config = dict(
    n_head=8,
    head_dim=64,
    vocab_size=32768,
    activation='tanh_gelu',
    attn_scale=0.125,
    bias='all',
    init_std_o=0.00392,
    init_std_down=0.00392,
    optimizer='adam_variant',
    lr=0.000541,
    lr_head=0.00481,
    warmup_steps=221,
    train_tokens=566200000,
    steps=8640,
)
MLP neurons of a small language model. Each row is named by its layer, matrix (up: input weights) and neuron, and shows model dimensions 266-329. Each number is 50 + 12 x the weight over its row's rms, rounded and kept within 0 to 99.
A block is one neuron, or neurons of one layer that tend to fire together. Before each block is what it responds to, as a language model described it from the Wikipedia text at the highest values.

Closing == or === markers ending Wikipedia section headings, such as Works== or 2007 season====, plus commas that close a long subject noun phrase or appositive before its verb.
L6.up121:64 32 60 48 52 46 43 49 59 62 64 39 43 17 48 45 49 65 32 55 53 36 56 51 39 41 51 47 56 48 45 41 59 44 48 62 34 58 20 38 52 69 52 39 60 39 72 34 56 69 60 55 79 52 59 35 35 46 54 55 55 47 59 41
L6.up451:58 44 53 24 41 45 42 66 56 90 72 55 43 56 61 49 44 47 46 53 51 40 52 47 43 56 64 41 41 47 66 48 68 62 36 50 44 51 44 55 48 72 59 32 42 44 57 54 62 62 55 58 63 48 62 40 58 35 50 43 48 48 62 46
L6.up629:50 59 56 57 48 61 48 40 49 48 53 55 58 81 62 46 49 47 53 58 53 33 60 47 69 54 66 44 40 50 48 46 43 53 46 54 64 34 42 61 42 46 50 53 51 43 34 75 43 42 58 31 68 50 61 49 54 58 40 37 69 40 24 80
L6.up1013:64 45 49 38 42 64 48 42 62 52 49 53 51 60 51 43 39 62 43 55 36 43 57 38 37 58 70 51 45 70 45 35 62 54 47 47 43 49 55 69 44 50 51 50 43 20 64 38 66 65 50 55 65 47 46 26 47 43 61 49 55 36 54 36
L6.up1186:68 52 61 53 64 67 43 75 50 18 36 44 63 54 51 62 60 37 55 63 39 50 49 48 46 44 31 46 66 43 47 61 36 56 67 69 32 67 44 57 49 43 69 62 41 34 64 40 58 51 52 48 60 47 49 54 42 47 43 58 59 27 58 48
L6.up1200:64 69 36 61 41 55 59 65 55 49 47 60 52 53 66 69 66 47 55 37 46 51 50 52 51 73 47 43 49 57 54 53 40 44 37 52 63 61 46 26 48 37 61 43 54 57 50 58 44 71 64 48 68 48 41 55 40 46 35 42 44 40 24 60
L6.up1489:46 44 45 38 49 47 40 59 56 42 50 68 59 59 74 51 44 48 64 53 68 46 54 61 76 63 66 51 41 54 48 49 55 54 43 46 35 42 47 43 56 51 61 45 52 31 51 37 46 42 44 32 47 50 47 65 40 39 46 41 60 48 58 36
L6.up2046:78 49 50 48 31 61 51 56 56 45 40 57 53 45 60 44 60 46 51 70 42 63 45 51 45 41 38 25 51 54 51 39 53 60 46 53 38 39 45 48 51 36 50 34 45 45 49 32 68 47 57 37 54 31 42 61 52 49 72 27 57 43 55 45

Plural nouns and the pronoun they used as sentence subjects before a verb, often completing a word's final piece: fins, artifacts, they drafted.
L7.up794:46 46 34 50 52 46 49 44 55 38 69 61 40 39 44 44 51 54 19 54 50 49 47 48 40 46 58 53 54 65 41 39 38 61 49 53 42 59 42 31 52 61 66 38 78 51 48 53 30 37 40 42 43 53 54 26 56 65 38 42 61 42 52 51
L7.up1021:68 57 49 39 23 52 53 46 50 36 47 52 42 46 35 43 62 41 33 44 53 56 32 65 33 75 90 34 62 50 47 49 54 49 48 30 51 68 51 32 47 53 42 34 52 43 68 49 37 67 25 59 48 36 60 28 47 73 45 40 50 44 47 54
L7.up1278:45 60 36 77 44 38 60 56 48 43 70 49 53 16 62 49 59 40 37 66 60 55 22 50 59 51 72 38 28 55 25 38 59 62 51 44 38 57 45 39 55 66 44 41 60 50 66 46 56 49 43 42 67 38 49 31 45 40 27 33 51 42 65 58
L7.up1298:53 63 58 63 45 57 60 54 39 33 66 40 52 58 42 53 49 45 36 42 65 63 29 53 61 48 62 45 54 53 49 50 62 54 29 60 51 35 42 55 41 56 40 57 29 31 56 23 53 62 45 39 60 60 51 45 64 54 53 53 47 58 43 60
L7.up1586:46 53 53 42 51 49 32 55 72 62 52 43 30 54 53 41 53 51 22 25 60 52 37 69 46 43 56 52 67 63 44 34 41 60 57 50 34 34 53 25 42 46 38 40 71 52 75 55 46 50 26 60 41 33 63 29 59 69 42 47 46 41 29 47
L7.up1844:47 68 60 38 51 31 50 62 39 47 76 45 41 70 43 39 65 73 49 45 60 54 37 45 38 63 88 58 61 55 56 43 56 55 53 19 32 51 55 57 48 24 46 42 52 34 56 76 69 63 44 54 47 39 50 60 41 60 63 47 54 38 55 53
L7.up1850:47 63 70 50 29 43 53 75 65 66 61 33 38 37 69 36 49 42 41 34 54 35 50 49 46 63 61 54 48 60 41 53 68 52 71 48 54 48 49 61 55 53 55 49 67 66 71 32 65 59 32 44 39 62 44 35 22 23 52 57 48 35 44 42
L7.up1876:53 47 37 55 32 28 67 56 65 33 72 44 42 82 46 16 51 51 40 51 53 50 51 61 53 55 80 50 50 67 47 32 47 55 65 38 40 57 35 68 43 33 46 38 74 52 66 57 48 76 35 65 68 28 63 56 41 38 57 42 38 61 39 61

Single capital-letter first pieces of a word after a line break, quote, parenthesis or hyphen, mostly proper names opening an article's first sentence (Mysłakowice, Kobsak), abbreviations in parentheses (CUB, DAMO).
L6.up294:43 56 42 72 54 36 62 60 52 54 56 60 42 69 58 58 53 48 32 48 51 53 37 66 65 51 64 51 66 60 42 37 73 38 44 63 53 46 50 43 53 43 42 39 42 53 35 53 51 38 44 52 45 49 56 32 32 70 74 52 60 59 39 53
L6.up340:41 44 68 41 36 34 55 60 56 28 42 57 41 40 44 38 77 53 28 45 63 30 36 68 74 50 67 38 53 51 51 45 79 40 46 74 36 52 46 49 81 47 67 47 59 49 36 60 30 19 65 53 60 62 57 47 66 50 38 55 62 58 35 63
L6.up1073:46 49 26 43 59 28 28 42 35 25 37 47 31 81 47 40 69 47 59 50 66 53 35 53 58 61 41 64 85 69 51 46 46 61 57 63 38 43 55 48 38 46 39 44 51 59 44 57 54 54 49 29 43 52 57 49 68 67 64 49 51 54 33 48
L6.up1225:52 33 38 46 53 41 42 44 57 59 38 46 60 47 49 33 57 36 54 49 57 42 42 55 57 33 36 38 59 63 72 33 57 54 34 39 49 47 52 52 67 32 39 47 34 60 44 38 70 49 66 41 45 38 47 41 54 32 48 46 58 46 39 56
L6.up1515:27 78 60 69 56 66 26 33 24 46 65 61 54 36 67 63 34 35 46 49 58 51 36 74 71 71 41 42 51 68 37 39 46 36 49 32 42 71 58 63 68 39 41 40 45 59 58 63 64 47 36 60 54 51 66 26 47 43 50 43 48 37 51 49
L6.up1992:45 62 39 26 49 28 45 39 55 55 32 52 53 42 48 53 58 41 37 46 75 48 43 37 69 53 52 47 81 58 38 44 53 42 50 51 57 61 49 32 67 16 59 38 46 51 48 49 42 62 58 31 56 50 61 26 66 52 67 57 84 35 49 63
L6.up1999:41 68 52 58 65 41 49 51 29 40 44 72 58 43 49 53 64 41 38 61 53 70 45 64 54 37 48 60 65 54 38 34 65 41 46 64 61 59 46 43 42 55 38 55 44 66 40 55 61 40 58 51 49 49 52 50 51 57 57 45 73 56 46 59
L6.up2007:56 17 41 41 54 53 61 47 55 35 34 71 72 43 35 34 80 33 48 66 46 49 39 53 37 42 46 66 65 68 53 36 71 45 51 56 47 50 45 63 51 43 51 30 56 43 48 63 65 36 66 54 52 49 53 39 43 59 59 42 49 47 49 67

Tokens directly before an expected verb: infinitive to after able or attempt, modals like may, can, would, and plural subject nouns such as subsidiaries, traffickers.
L4.up1402:64 61 37 51 41 54 53 63 51 50 59 42 46 64 62 51 65 67 44 36 80 53 38 47 37 43 55 47 69 53 27 52 39 70 64 44 49 52 44 42 38 36 66 21 45 54 42 45 42 75 48 64 44 39 47 33 47 79 41 39 33 48 61 68

Single-letter tokens starting a word, mostly the article a after prepositions or verbs, or b/h opening a split word like b-ugs, b-ooth, h-ips.
L4.up890:47 47 44 29 41 38 61 63 69 31 42 60 63 67 57 51 61 44 62 59 58 78 67 56 42 56 49 48 87 58 59 36 59 36 62 50 66 65 54 38 51 40 29 54 54 39 45 89 43 31 74 55 50 55 52 39 38 54 63 67 60 38 55 57

Final piece of a multi-token surname or noun phrase acting as sentence subject, just before a verb or 's, e.g. Saper-stein, Bogdan-ović, N-adal.
L7.up41:67 58 43 60 59 49 50 25 40 36 53 67 66 69 46 55 63 42 50 56 62 43 55 30 51 45 38 35 29 51 62 62 38 52 64 43 72 43 44 63 35 38 82 45 48 62 57 73 52 45 40 44 30 43 44 45 51 67 49 31 61 40 48 43
L7.up67:45 53 40 43 34 41 59 53 40 56 65 54 57 58 34 67 63 36 48 62 44 57 55 35 70 58 78 50 48 54 43 35 53 48 45 26 49 26 44 25 27 43 56 18 40 66 87 51 43 40 48 56 46 48 49 43 41 41 44 30 32 36 45 33
L7.up463:42 38 43 64 59 35 55 54 53 74 65 53 42 44 42 63 54 54 63 54 55 57 43 66 59 58 54 59 62 72 55 30 56 61 39 65 32 50 55 40 71 51 38 33 30 25 68 58 40 43 50 40 65 49 59 46 40 59 52 29 55 54 40 59
L7.up597:40 43 56 71 45 48 58 63 51 62 58 61 72 49 71 58 79 31 44 56 59 41 65 61 32 54 47 47 51 61 36 40 45 56 45 56 57 34 54 39 63 47 30 47 53 58 46 49 66 45 52 54 53 48 53 29 51 29 40 32 59 39 46 50
L7.up606:80 74 51 58 49 52 46 43 42 31 42 55 47 85 35 61 73 44 58 45 57 36 53 64 42 68 24 62 44 62 41 34 49 50 40 36 65 37 44 58 55 51 42 42 22 67 44 63 65 53 68 74 68 41 67 44 42 50 62 46 48 28 55 41
L7.up1161:66 39 42 68 32 51 42 66 55 57 65 48 51 70 76 66 44 45 50 52 36 32 29 74 67 55 71 41 65 69 70 54 43 49 40 29 47 31 41 54 62 43 61 42 64 65 39 61 53 56 50 45 70 51 24 48 44 58 47 32 42 49 46 45
L7.up1468:54 44 40 53 42 72 43 43 55 70 67 55 37 51 35 48 34 59 49 48 58 33 66 52 46 55 61 32 43 58 58 49 57 59 37 60 35 40 59 72 42 51 60 50 51 56 43 36 61 55 54 55 41 35 37 43 63 31 52 47 55 62 60 42
L7.up1511:49 55 56 41 46 55 51 55 27 88 66 63 47 62 56 60 51 41 48 55 56 38 71 48 52 79 61 53 51 57 48 62 51 48 37 41 30 38 54 62 45 56 37 59 41 45 65 43 59 32 48 32 18 33 54 39 43 47 39 57 58 51 51 55

Infinitive "to" and modal auxiliaries (would, can, must, should) right before a bare verb, e.g. "in order to", "tried to", "needed to".
L6.up263:58 58 37 47 39 70 48 54 53 74 46 36 68 40 60 33 54 41 45 45 75 36 64 57 44 27 55 56 35 43 43 58 60 63 52 67 56 39 43 40 59 47 60 20 69 56 49 57 54 69 49 54 45 37 71 66 39 78 35 33 75 26 38 44
L6.up421:40 47 36 55 46 47 44 50 45 62 61 43 57 64 68 36 52 57 48 55 75 65 30 64 36 36 36 57 69 30 27 32 37 63 63 71 63 51 39 34 52 33 62 29 42 56 62 40 48 52 25 43 37 51 61 45 55 52 45 42 52 17 66 54
L6.up431:30 47 52 61 58 41 37 56 54 63 66 22 45 60 54 30 53 64 37 45 45 47 43 53 64 47 65 45 37 50 32 45 48 43 58 40 38 49 44 48 42 51 34 45 34 59 50 32 57 36 40 40 35 55 39 30 25 63 55 39 57 43 36 38
L6.up842:56 46 65 36 50 53 38 53 43 23 40 52 41 69 33 26 44 49 53 66 58 46 54 58 57 43 51 41 50 69 45 39 34 65 40 56 55 35 50 44 58 45 52 58 59 57 43 50 45 41 60 31 23 49 54 63 45 71 63 52 49 39 44 66
L6.up1413:57 70 41 41 54 47 52 50 30 81 53 36 42 83 56 47 51 53 40 61 74 32 48 47 52 48 36 58 70 57 38 48 51 60 34 60 39 42 42 33 50 31 39 32 41 37 59 55 62 62 41 48 32 40 60 33 42 74 53 44 58 46 48 47
L6.up1545:42 48 51 54 46 66 49 64 37 52 36 39 50 26 40 12 43 44 55 47 49 33 56 58 43 43 30 56 55 55 24 50 59 69 54 60 35 52 45 51 53 30 43 34 52 55 34 42 42 39 46 61 43 45 50 61 40 67 33 48 43 47 57 67
L6.up1649:38 43 50 69 71 39 48 37 47 70 63 29 40 47 51 45 36 57 52 42 67 44 37 40 50 52 65 47 58 68 41 52 34 52 39 37 48 65 56 34 55 33 62 40 62 37 57 76 45 51 32 52 43 48 65 35 55 36 51 66 40 49 33 59
L6.up1964:45 53 49 43 47 48 51 58 41 80 58 63 35 59 47 32 46 43 37 35 59 53 37 45 46 54 69 69 64 64 24 52 62 68 46 49 32 52 52 47 27 44 44 30 47 50 58 68 44 46 34 51 29 40 82 38 47 79 46 45 56 39 58 52